From a checkpoint of a small transformer trained on Wikipedia.
Training: 432M tokens, 6597 steps.
MLP neurons of a small language model. Each row is named by its layer, matrix (down: output weights) and neuron, and shows model dimensions 0-159. Each number is 128 + 24 x the weight over its row's rms, rounded and kept within 0 to 255. Numbers have three digits each.
A block is one neuron, or neurons of one layer that tend to fire together. After each block is what it responds to, as a language model described it from the Wikipedia text at the highest values.

L15.down149:136127108136126112142123157126132111080099147117109094160136139125128111152146103135133113130118120145115173124166143094128067121123120124163140135096144135105162074120115117121121140141162099139122121132076121119163022139138167127110158150209104124128092157130128132149147111161097136110132134120133111133095129143127150133127102106140162103127125121155136089123139090152160135112099108133155159201143115151138125116132126134132108137122147131127110144135136110191166105100137139
L15.down151:135141123146138158122157125133156103133092115125121148109174139147138157122127120095131109181161116082127124149110119061116139119115152104106185123122147157121149117120143118137126119121127125143126162112131154069111051132143074125099131112108127143120126153148118104144126115200150152095082099115137093161103099115127130153114126107102111153137096153134178167156118125106127120107138106123147105122110134140156125129126169141105135176115172136159124141101092122100097123128175133
L15.down165:131171126105096129112152115090086073100169142099135138120112109134141155132136075119186103133137132131156111153168123136136117164139093145144141092144152136131121097154115120153190133123134155139140118116105179211174078151124116134124127157121133087102146137153132114138127112134112121163108167103124120135131085174148123149096117130144130156130141138127149155076108123115097100138134110116165099115147153086144124153125153119140137129122119075107103145122117162146110138107102116
L15.down188:122150124105087105093131170126085105138118118133138177129138118125166144153161137095126112153133114162132137129102102181139172123084175147115131125106141126106095120150128174114099152124158126093152112126130138117146080122157091110123177143133152096161091124109120146147132134124122146109139168141111163105078122173085141095144146113095122170127101135132150121182138176128132131086094139066115092098146140151149107124103129125128134096139144121078134146156098149167166156158122115
L15.down208:143101122105138198089145126096097159098142148116152107109110161112114130140134120127129196127126159119113099119101115103110138171111139138151156140128110148157173115106143126104139141093159096109125140188079127104174103119069120144177156077157084140134125146116134156146118193083110133172129138131127122133115147185118134106121101181086130114125102153143131136134103128149130122181134127128113132120181139115136125126143130128083149112090146141125194091108169138120130135119095146
L15.down228:151118142110111114122114101130096116101101126151089121122163094141112137168142165176128111152127075121147090147122124150121069139140159141120132123103083106149130164159125118110120176143107118119160087152107144086164150066140168100138115130145087094144149137114152155122130141192148134092101109092149138139104115141156153146108101089100136172148140135097119184142124104105141150132108100176114118113105136131125118135184160112110119143098123101094155133145128140143133117105120135
L15.down356:120097129135132125136103125113152105149144128120129111171143163148148140078142110133169132136106118095151156144118118119119162108170093139111078135142115104132136130122127140132105119111117140111107102147153151111136092103108148169128169105136118136156144110145147161131148105083126124092140129169148110059116148117135117108141136101133130139133107127145155125057087145160163174144096134134125111137160180155105096155171171141090132135172148121145115144120088154132135101104111124
L15.down715:119147133141124124114134123122083135114108125142071175107131154116146122169093133142162107171121160133158156165128119157143144077138134159143107113102117115128117121082141118133133101121118161160128155096059137127145153105126110135169113087111116130138106129146166132160111150195104111163141142165131106089120139082124160092137122153078146097144129158143180130133116178132177165143132131122188136148101131122153129150157102153104115198142135130127143078093125204146143116100140155
L15.down862:133128100138066084101151145141123149149200149152138141126118104106137133149147129140165119160119145138137137109123107099142106117103153115124092087136110077132134129151123131113169104107118159134139084123086114130141109113131130154132190152144165135138109170126133137125128140181141113099120131118135150137132182162066104136136086103140132144111131142122145126131104144148122090137110179087132125106149140147092113125130110095148179104108114119102109146123190106092149129133142098
L15.down906:156088127146116078157116105097137134108123141122150172156101082104147139119111119089132102164133102126129138159096097080141146161149093110097170149116140096132128097125148155126165136136118114100121131125153127091087126140100133149108118123128132127070090145132121101139131130146143122147134106136082126125159113129162161125114140117117117117133145105160126127115091114140120131136144121134100132122147154141165165126070086119161143088108120138127178160125147158120129193139102163
L15.down1078:113093112142144155088088133155157163119102138121135160070122156138146116105179117093138112120105112078130094099153090118112120141119151143176149177122131142132156117146136170134133126103137176112155114132094086159104115132147096168123122101122100089147074126109151141155142120120136152100102124117148178115147138134164121104138149190157138125112121158134125091116111138097132135131126134108116127150149149127132121126158145110148108099112141116113090134125120090143114175057139094
L15.down1118:132146115126116153110153143144144152125084135128102151167121127128147134148191090157134160104101127172116141139113145137125093131192124128121106099141104160119097107111110105098110110079126067142186115140136132131147118178118160127097089127122088159110121185122129088104122121157130195169088155161124149098085153101144116104128137159146109101115113128109105188163148158102105117152149129096113127122155163118175140109122128141138121144133110110140122142137169098114116133176080093
L15.down1137:102161143139118121087180166096124122104138175118104121095077124113172104145093143141124103138180138138169147119131127136101123115137156096160099163085147120142136125136112121159122085116130115131108115140134149123117112180126110155154124108129093109132086106135132164136108125063057111097109100187117142161138129131140103100134151147147151188092096126120122127153160153097125070127141136119098126190139147136127114114169176107102154111140129116166160108111159121155122108114116090
L15.down1168:125133137141121094144156157141147140124114157138151128101141145132115138123175131155165128074128159122159137085144123133078094132124121110085146120170129082124136138133158145136155128161081121112131110126129120079100171154142103161112126116166096117126109196144136108053109113092088157105168080088132142138139109065125142152148126095110156134136145093129099139107134127117136110138130132102194142150125164096132147111139114120119163134128130067147113131144098137152133090133110130
L15.down1210:141144128107144156117105169153150154127151161109121149103102100128135148111115176106145119167131122117083156152132100165125097177122115151110122139142079124134119100102121113141141101173130147116104113107159122129120095146139095124157100117134135152108131119160124107095144110081123148121118169109138169174125121144096132152161112121137146141093115136154144078153164119107110160137143103150118075084120123169158115139156115084140179128116125125140113108155104147170122140120126090
L15.down1215:092104135138126117112126140126153136118112117176125125124155118117146125115111111138119108132160091120138128121152136108142143081098162114117158145102127125143091130155116122130094119136166082140104156125125111120119190090115154162161108118026179108082122113104118112139084166072108134112119138111102164120101148143118106173099105121106092129147165133154131120100141128126124115116123151135071132178170151182102171108118139131153149148117148150127153137137142102133114177122154127
Description: Word-initial P piece. Lone first-letter word pieces, mostly P or p, starting a word split into pieces, often after a hyphen or quote, as in big-picture, ground-and-pound, fishponds.

L3.down251:171135161152126148114100177171102140086115121200123132192120113122122153161110114113096126139097109092146077095154140096129127142113165168107097104109138137103136131123093113128134131167135169149159103110136140118114179126097097161126127129093124131099142144134127148128106159093108127138085130098151120152129144105135117132130110114159134153126132115128097154139162110103145108111104156150133125108107141134136146124132121129099110101134201091139112184112144128154109136128099122
L3.down319:105146102108097113137101134092120116147136109101124101126133108128132128117084134109091131130149146112135152081163119147134142127171111121123115131144168138114181130123068132091125131141136123114172127144164117095132178104091130142109132135110142100133112170149125168137123153141128134145114154107107143159108162131161108185111131113124132085151112099172093175154146084143166102117152154120111142123121186120161107138155130081107142136153129145126108115145107101150134161146111107
L3.down614:145108089189129127137148130113085117124152148155136135113101121139146120139163138150106159148124130090109152073108131139153125113161095120163086136167109114089155130153104099082104148163115143101112148146144133133142124164097144153119130129173151128136119096155171152139129150130149138100136116108130138117137178092119118130105139067121146129155083115124105071107113137127110132143122132106126094105112192129163098125168136121116124114138161151120116094138133122125158133133115140
L3.down827:138105091141114155175102128100133090141087160107100163133115144160160142144169182132123159114141134102091127102092155111107118103181145129142109138132171156131112132136090157094073136135119103129172114146146159128123125150122153144143137101093167131134145135157150157120121135141101081129149143145121121167141189125122135146113144085125097122126106142145141091101121137118146114141156128112146107102112173108118125130127073105146131099137129176146183125110132157129127145132107126
Description: Final letter of acronyms. Last capital-letter piece closing an all-caps abbreviation or code, such as INAH, RAFR, AUD, FARC, often before a bracket, pipe or hyphen.

L15.down41:153152121158163111131122168103136161166122054140129129161143164156124135149153133166123115096126156135115132110163122118146082114125151136161137100126156132157162111148175175167150120134094144150157110121148126098094160153123130122126127118124119085124138123140121129110110164103165139094146084140141157108107152146133107136100130111139137109089131159157155184133105153139137164143125158135104166140138108128080085164124121133145131132125144139073126098132134131147088096136151134
L15.down109:105127137115093140124102155130146130120070151111114139137157077104159102148105145127123126118126122120156157101202138109116171160142140152130112138120172147076156135128134100102135115140094140116136138099096167089126082121134139097132080108164128190142100125136107126135110127102115138141066158137150144107152156176099135106148129111120100131125189133101148128122127152078144128140132112150114126097099133097207122114177128129123089152160132105102080136184073117102175164078145086
L15.down348:131140145120158137164139138118117124142158165101129124134077143166158131145093131131173148156168136150112147097092097165085126153129154090136116141085127164116133096135148103123100155127127104106115108124099133152165178128138161104148103085140105107127116121104125097140117130197154110124110132130124116132114136117101149140145126142163132124098147131126093085115123160148135103098142119182143146157115151086123111104100111133098154097155135092173171108162143115150123157106095110
L15.down471:070156106126098138138128156148100115094161082176171153173128158127121143161102105087168128165133154130147137163123143100078119126135134104116108153160145157134128102118156130129123156149115131105140147115087112121129105140130156141120182135083132107184094177135078116173122096111120151112115131098137141132111117134088129072100136129133143151118095105112140115137173110113109109142131140114166125179094126122127115092140128128081144180154113132134090102130109121113146126065131111
L15.down493:180144122133175177113135141079122117122108117134130144100104140125151124119135140156116128156129124113133133104123114120092101125112127087138099111118109112070136140135128072130088094141082151117144156162167125091134213180099175172100100129077124125144132184161141138153145150120143106119136147102124111108122125132128098169152107123123175128140154090113147143112110132117104107106105160112110133137131116146133078156123092143117146115165100109131098104114172123135091112153142126
L15.down544:126125090141150137105127137127131131153126111171153128101114161126154105113137161145120162121151133148136099160099127140160103137119155167148130126114146072107105109140128162146133112143103151123124093114134128114094148158143166087131146146184104155127123130140150145112123094074155120097132174125115155142134133098132090103099128135151124106128115126099110162168122123107081108133157113101120136114115161129150116126094132171078126149094133174126125141170165124104126094140089148
L15.down651:084132102087119107142118107092141129076115141136111158153143130110132128131126122078128112143087116110161125125164150115103164090156115089112116163117132118125157103132122135115096153123150146129100141160106123137156119162083134168101120131139122127139149109103192146127139094118126128162112133113130130102119122106151098108149112141143139132115088139113120090133155129141116164123126132155154175135149122163133146152104138084131146122128141150138106137167120126148128117101103138
L15.down704:175128160166143120140084104136130117105172132145131137111102100127123080099142121133114137132145154127077133181147102169129135115092159106144160135109150088147160157136146107144152092108101164143137132146130139099122186090114163133105159123103141054129113142113138130154140202141127146139145144094129136137123136118115106168122132120120095099109156098106142128166103088122102110152148127098111160083131146144168130136106201122109117079130116103120112134080157140114139104168075163
L15.down723:138138095140142133122092090190118091103131144123128119106110164125141166118117136141141136134071137112144149106161133114103125102099120082101150119127155114143164077145153123116153134196146126131082149127123091090117201110108107128130143084211135108118131125108132113104138140094127153150144190153124103127115151111133152085158118172136128126116149104147128130120120136112145132118188119117142187122122140101101100164119122160146111149133155116136145145135114155083164108091126106
L15.down839:159168114120135145121175114098151140164102138138077122107132146133153069111140151129152122113100137149097098133116095100146131145094099148125147116110102116124144118172103104140131108127141134149131099144146096131146074130043133090110124136144127163124108122173078158150073109083113131144090129105139183092130125185152114152082084102181098137154122119108140110160158127148141140107142106114130116130166130155118140121120113125171126130147153150109105085131119140146136130128153118
L15.down857:087151103132142178113132167131145105083152164127139143122113133148147130107093106114150114147121126141128179147129148076146126126159182133146096139069167078135111137117130137139094155099134144119158166113123147086134144122120159119156129073043122122144112096133159167117105109179160133130095114111101137110076141129137121140138113144120133138078136094142151120093127109108142161087123105088104167162116163149142153124137155104122135162119126146145126125109170121109143143114061102
L15.down911:131130138129119142121132160100151124127096137134140157171107097106097128141120091154116141128154121112115105138137121065095107105095091112154111128129105128119170121134196120129093082131175148130140128137124112163129115078129119151163160141112133139114111156136121160108126116098121105134143132181155119120137182087109148144143145082093101200098093138125104152178120131124110144114106148115117161120096142081148134117128119127130127104173111172150111116118142101110082148106145134
L15.down924:151129107114103162124152111140145142143160144123116160120120150121074130136140147103095177189116117089121177130167110160107120115143127124095141141113101141133149146144128106102168125140131145142126121146105107118132183137110129123162133102134096149181143110102111127169134135121111124102138137146113099160111117108141120127149110095144154140186131141120136078089113146169142176143128155118159159132106122091162122104137111107104171103151085098114084123155126135144132141147133144
L15.down1042:150127127122149125117120129098175135111142127145122165108097138134145138096118154148151106139126151144150132113087106114092127138121111135139104117126110135136137151153057155097140146156122118143152151146103118121102176126146094111156128106106091122129158208141120136142141142127127087130124128115128096123124111097118093117143168124139128112155080187126115089124136149116173123085135175142149101129128144157141121128135131090165150140117122159119079084167147096128115123083114156
L15.down1255:159141119120116136105132150104152123143140140134147130132113105131109162119129127135131168072143134148126073151103143187147101122141109133146127136133119133148137102133172124180106129130127153112068134126180146150091189114099153145126144158085129136123144116170126146115164145218161095094204149109138126150128158112107159135127137147118136097161109118157137098126125125149144144112152117133184139103151138118137132134127109092084101131094132125114100175135154143164083151106130167
L15.down1262:135140138165130118095098134124126118147161117089145172119119143091129087140144146158081150101149126108149100151068104112114090108121127138106153126179109103151172118133143145144133105151078113125085090141161130096114179157114182138132137129097135110122091115122110166127149143169157116138133138126131101151131097094141115179124160146130129099137122141145141153135123112158139105122114124136126149138130155096096181149105114114169111138098060123114163122144135114151089108125145128
Description: Proper-name final tokens. Final pieces of multi-word proper names and acronyms, such as the S in U.S., Today in USA Today, or P in ASCAP.

L3.down28:095098136103111136114162148094127144157121144151131178157142108196131153105140093134088118128096128168145136131117127156143081081110101135085145127147101108149081077167148148120119134140160150147121104083146125112184131140120142123120150117139138143135114087115092156155147123134102111122117151153085100173110149165139116125127121104152139118122132112128169096147114143106153143145140137142136106160206151113136116159124118154110141129102188122151089135145148105141138076172112124
L3.down165:113126165154122098137135119162094089108097175136112158116085126120133078109109140139125152186116139194135127136137088125149140093146130150080088131138105139143121163148141146097093125113126145128126126108156107094126130144132122096114122131077116105149126115118129112146109129086128114107172145139123154074045106150163163159150101121146103118145147128157105150112139114140134114091189134110134131130144116109180108108124154158085142106117166128175159118097119106122112162124131082
L3.down603:106077143096112077144105148124111076129104130137091116112158126119052133147144174135122134135097135108091095132089138101106116122117131110134094136087143110125131127143115115110127114091148128106143124135169169091110108172133110178156168140132103119186094128122098148157069095106122121191123109109118140116121180107142120118146079156135111148080119134164097155122129130152097143135146145188105121121138153146095140129107095104145137156100122122107131142121131157118092150168148141
L3.down1090:130127129132113125144130125138096103111139131141134141159119111122151109122103133125138127176082103138156125118138128116133113139142103123119127130116139105146139137141099146084105093184155128100129130132102105113126087132140158135164101153088146112121135165141149141155077120132147125158109113149114147157118100122149179126134106090127131107147128106169125138154119120090130135108123148102123114177098087161110120144123122131106168128136139101196106165118145103134118121126084139
Description: Word-initial letter fragments. Opening pieces of words split into subtokens, especially a lone p/P/R starting a word (p.m., pause, pinyin, Pegu), plus "music".

L12.down1025:147123132091110125161111160140128129144109108118161173094132165129124104087136154162123112152085130132146136141145122125131087060103161127082142132087149147167144133192097175154129136178137118105132122123096134110121119126108150123140119153075130105114151108089108154131087109180145073129128149128134120154121073071123139143104155126149135109153131132105143081101122120127181121113149120127141098144137130150177099127097100111138113149104117184137158136118126134166153178087121154
Description: Name-completing final pieces. Final word pieces that complete acronyms and proper names, such as BAFTA, GMMTV, RFO, (CCP), surname endings, and sometimes a following which or This.

L12.down442:133111118135091098127160145137132168172109106118123142156131097108090159158098150151101145127133148137134142128081101109122111131148163058115128127092115085150147107121091114122129162113115123159179159139133158116149149106143133139106138136132092147139154132149098162143144115097137123095091109095125149154144135117146145100118138122124103143161148132108141143139067130160120146164164137109108113126149123098106143118149090142096139147171147123101184068131129110142146150149124156
Description: Foreign name syllables. Inner word-pieces of non-English personal names (Vietnamese, Korean, Chinese, Arabic), such as Ng-ọ-c, Je-ong, Al-S-ah-li, and digits in sports stat tables.

L3.down143:175119111140106133126157122134107126110086105147132126118170104111143180090147124094109115139145147153148087178138128063112095101125172110144079126127111120128117094143129120121134115123145086105109131179113146154103118122141093136119092117082095136118115117126118118121109084152143126142154142141113129143154115125140119142113139117102108159132136093102145083144113121140125126177097100122128123110105134143115125114115118102157127096126085170111127123113129113157141130130119104
L3.down172:116111161145099088142138169116124117127089105149131118099153144126139154113129081101120140141129088127140109160122134155151121113124125143096104108122115130127133134118128188163121135132145176097123158157119137110175072105132132108141135119143138131157085120121160120163107092155143119118116097084158153100192129127140138089148149149093129089128107136103146118123136123125120132108140169132197135139093154132143071119148172150123059100150136149147162152135134146136108110184176115
L3.down181:148136155138141145135154129104163134093162151113142057124156117123207138103149115097150136184083136135113106185121132147145121147153104086098111126132125119133083121106147136124164127123146107102101137143135081125166122134153152142098189089112115136101134127143138143156141084123122145086100120113141095111109094146126095151160094139099116142141106127123188114123128132131147103139116135147151088164188119143146156176160128121089146129142142113149118110091104128122150128157138082
L3.down263:122123144154101137115162121154152120145124168125070143128123111179104139155137096103107161188116155132079123178162129093132104162119141144092101101103103126136126100134139148144125115134096133142148155157094121119142098097105112123118146103113138114110112136095117106151102134150138154151108149145138139129097119124129181121145141143143194170153081161114119129130132126133129136130121142169164156132127094110150120097145106087106187136099127140116138139124105116129111131186125127
Description: Mid-word fragments in names. Word-piece fragments inside proper names, mostly foreign, as in Tsinghua, Tsang, Shoghi, Picayune, Momlingen, often in lists or tables.

L12.down1148:133147109130106147126092152113154098131137135117170142119106100099128129159124160156144120157154140127129151122102100113118127161087098116155157118132087143180123161119092165146139135125090155117147143178141127108136120139157141141115131119121122172116118190130142136158161156125160126119147148127097177169064139094150101154127153086139113087116082118142156111165151122119140180115145156141143124092104113166116115126149102157110129116091118122096082108136154137131154120133107116
Description: Word-initial split letters. Single-letter first pieces of a word split off mid-token, mostly after a hyphen in compounds, as in six-cylinder, wood-and-fabric, air-cooled.

L15.down67:150143126148083138151146144139123179166116123137148090149116110144141091135161151157140061115135091147112110127113145134168111132142145118123113136163122163142082155124147149150119132123167071102120198103156144103111158141114123106131105107122086173131190109129160108175129099102120108131152122172116143124110124105146141137127141111135158124129139127112170138148096093076122164110114120124169122134154156141125104111124110137107148088172117113168092124146177145139121115108127135
L15.down76:098158151151141131114158140132152164158145128091113153121155120108140124142124122104151147118108151122138138146136163120192128100113126094132156149096139098107149137145130132106127110128152135089113084131103117115102121097130109135080128138119174088168094092150118173135097143109126125127124140140149143110126136141146089132170135076157188130108108089123109157128141157147112114085127124144096089089104147090109129166140191140167148109125077116127127127112124132149166116118104110
L15.down100:115149157137157141068149088146124145136099157123121107106125130129189122133109130080141117110153109094134163160121120126141114182110113117147130137106100139136151116166101097135121137121137082147106067105139118134133135109157107113141119100120146169132131102149121151150093138135104102127141128129166162075147155110129111105100077159135169105101106137142112147113154120139123150136123114111178169112167155145128148119180115143169110126121128109122117140153116111156162168098119115
L15.down116:095121107139121120093152143163101150098077121102112129143133097156093107138124111145101134153077108124136085112109150139128117110138103100149119120148153151072127122162100075109102109129123138159120086155099108097133195102127112130147124146151134127115136137154109170167118133123132159109148126085161119142160119150149102142110147103115148129117151160135151136107084125134128171163122127146143159169151107155159140149163133087125145134121157122145129137121119127179109147101141138
L15.down313:105167159127152098147151137133147122117145152123140135157110157109134146135106139152111114094158162119134129125097164144122123168127076136130101144144136125187120159125104155175102148112112122152156129160096144113129121112087113150120207146143119103106131133136092097123186150159130098139106139116139129139149133149117086113118141116129109145128093157109128148109134163174117142131138143125093113152153101137121170094096125136094100129137123127129127152161133135108150128130160175
L15.down413:141110167145121091154119137137134161133147172143117119124147154165089121137111143124135125089158167130128191111116116122140128127104128110103123106159139105158121141158128134151164125143126141088123099140145109144124161153191085134120184096122148096130078143159140140106104123123150160087128118151156125188158113126153100157126159120139109109133144155158127166112141147104141131135121104082157122109098131111150141136162116095106136121131087099153108140144114115090119128135152130
L15.down482:080148156119101140121182146127128155101118138131135145145156109099149165119148145112176091179116139116081129137137090092135112089108128150130118135130111119148145161153099151141140168153096116130145129120130159132136102147133157145127148099114121139124095126132134139144142105189129111084111114091154143101134128103117127076091158165124169170150080097117131130147079160134107105159094153118136120132126108163103094156120141137162148143169116135121145115129113112164111161096132075
L15.down594:137140151095106161143117130105140124162120115107127126143147118121170101139142141133125177103153134131109118136117168123090082149136102097124128137163108135090132120105110143123149130123109122131180125160136122135129091125081132097150085097108137111131137130153162110115146128229132095126123110130118142131136147145145112129147177136158161081179101166134120121150153136064140143158175154136102071125110142137104109104121173186131121156119134080085140106161147120139128121126123152
L15.down745:153150144120133149096141159117112147205105113158102137105092163123136125115145087125104143120165143109104103121123152135149133176133119092127115145102103102129148107162141129097111133111183117122089144127124130100112124134125128120155171146156088182100112131110149120157093097140112155128111100095097119175115128102104118129092109102166173122136116167101137107134156106117101118165161112160147129131115155134123119142149122128093125144153114124113081159137152117124155151131137077
L15.down771:082174130102132149067132085066128162117122120105135112093146152149177169130160114136129107131165121135117153123143116106127143103092146092145141147123141125135141111135145086137128122087125154153138157102137092146157060143112155136100169151126145133126099172135096098110128153178097101136117095097141123114146091171124120133112084138129155121070089127124139128109157152127160136126118131143171118099151113108157133128110127121147121139136120132137116093147122152148099152170201099
L15.down809:119132117121107152144135082106124094170134088131108159138123122121161151141123145123138137102137137142166179108184120116102123147171110108079122128144112151118159137124096131112107116127121113120150157163114140063130124178128146110160117113092117114129138109144167167168134079125127106091092145106142140125143140146097106138135121126105121171126133108161129171133132123115134077129137175155156121134137085129098152159093153134128113107118124089102185149141150145110090147151108093
L15.down880:082118166082098123128126124135088116129133127166113203134100135112099155163126122125151099148129122089121142140154139148146118081113152145132083122137104119157150141148162136145153157114149101157148134134073133107146106106170134144091129147139107163132125110103146105116107081084119136165092119145150105149125148118105144104157137115152132106125129148122130112133064111144132166156148121096165097162139140173113135146105104117176107147111130149141122144118119149098124107113103144
L15.down963:108138141159144159120093140133135119119132132115152109127154144167120102140132146130177081087156128122142141153139115099146141125131146142118091138138110136154093165175082125134098162138119052131108116152152103134124119156113096151117180144134121130127145176147146146141092133067151143128147114118074123119090160126120130155089165106132161111134104129153129132152120124135142127098100116127106132101104166157160089162119120109115121174133106107134129163084134105124148120125174113
L15.down985:097108099152125124129145122129129103115132125128147097109110155139110127138145123102129155118152142111152165122112131128109140152112112152121075152096152167212151127151146135131116112082107131126125137130120096173108104189130112116156115131190127130154130157117095150130104104107112162108104113153115150116137109078131115162153121103115171135102123136146103085096137135131157146121111139127097108093132133133104137111137132160165159135161109141126093125125074124133145128061178142
L15.down1004:109161061112105094138164143162126083117136129103097133175157123111092130147133131154150126101104125080121149129138156140138148136126078154145140088111105107137149125135172136165163146100138117087154122128128148142158098114152143120153162158142130090117152117145140112155140120091164134123102150091173161148172114108120147113126105149114127069134123145121180126109123097078130163125145120106129143102108127121140135108150102159151123154121129085122143107122112157135110133113159103
L15.down1097:147124139116092077159120151138111127126150128123122114133169166118109144131152120147094144127124134111122122148126115121138134156095141135072096112121050101159147146111136116111112121103105154144157130134165130132115090149084146148128138128040128142100142147122122060189128138172096116166114140143112118100120110089122100155145160100161112105115115178098117163130131096108098103155142113127090152142126149128106122128113139181155135105180137139119104147090147122143108106099185090
Description: Within-name word pieces. Word pieces inside or ending personal names, mostly East Asian romanized given names such as Hy-un, Y-un, Bi-we-i, and sometimes opening quotes or dollar amounts.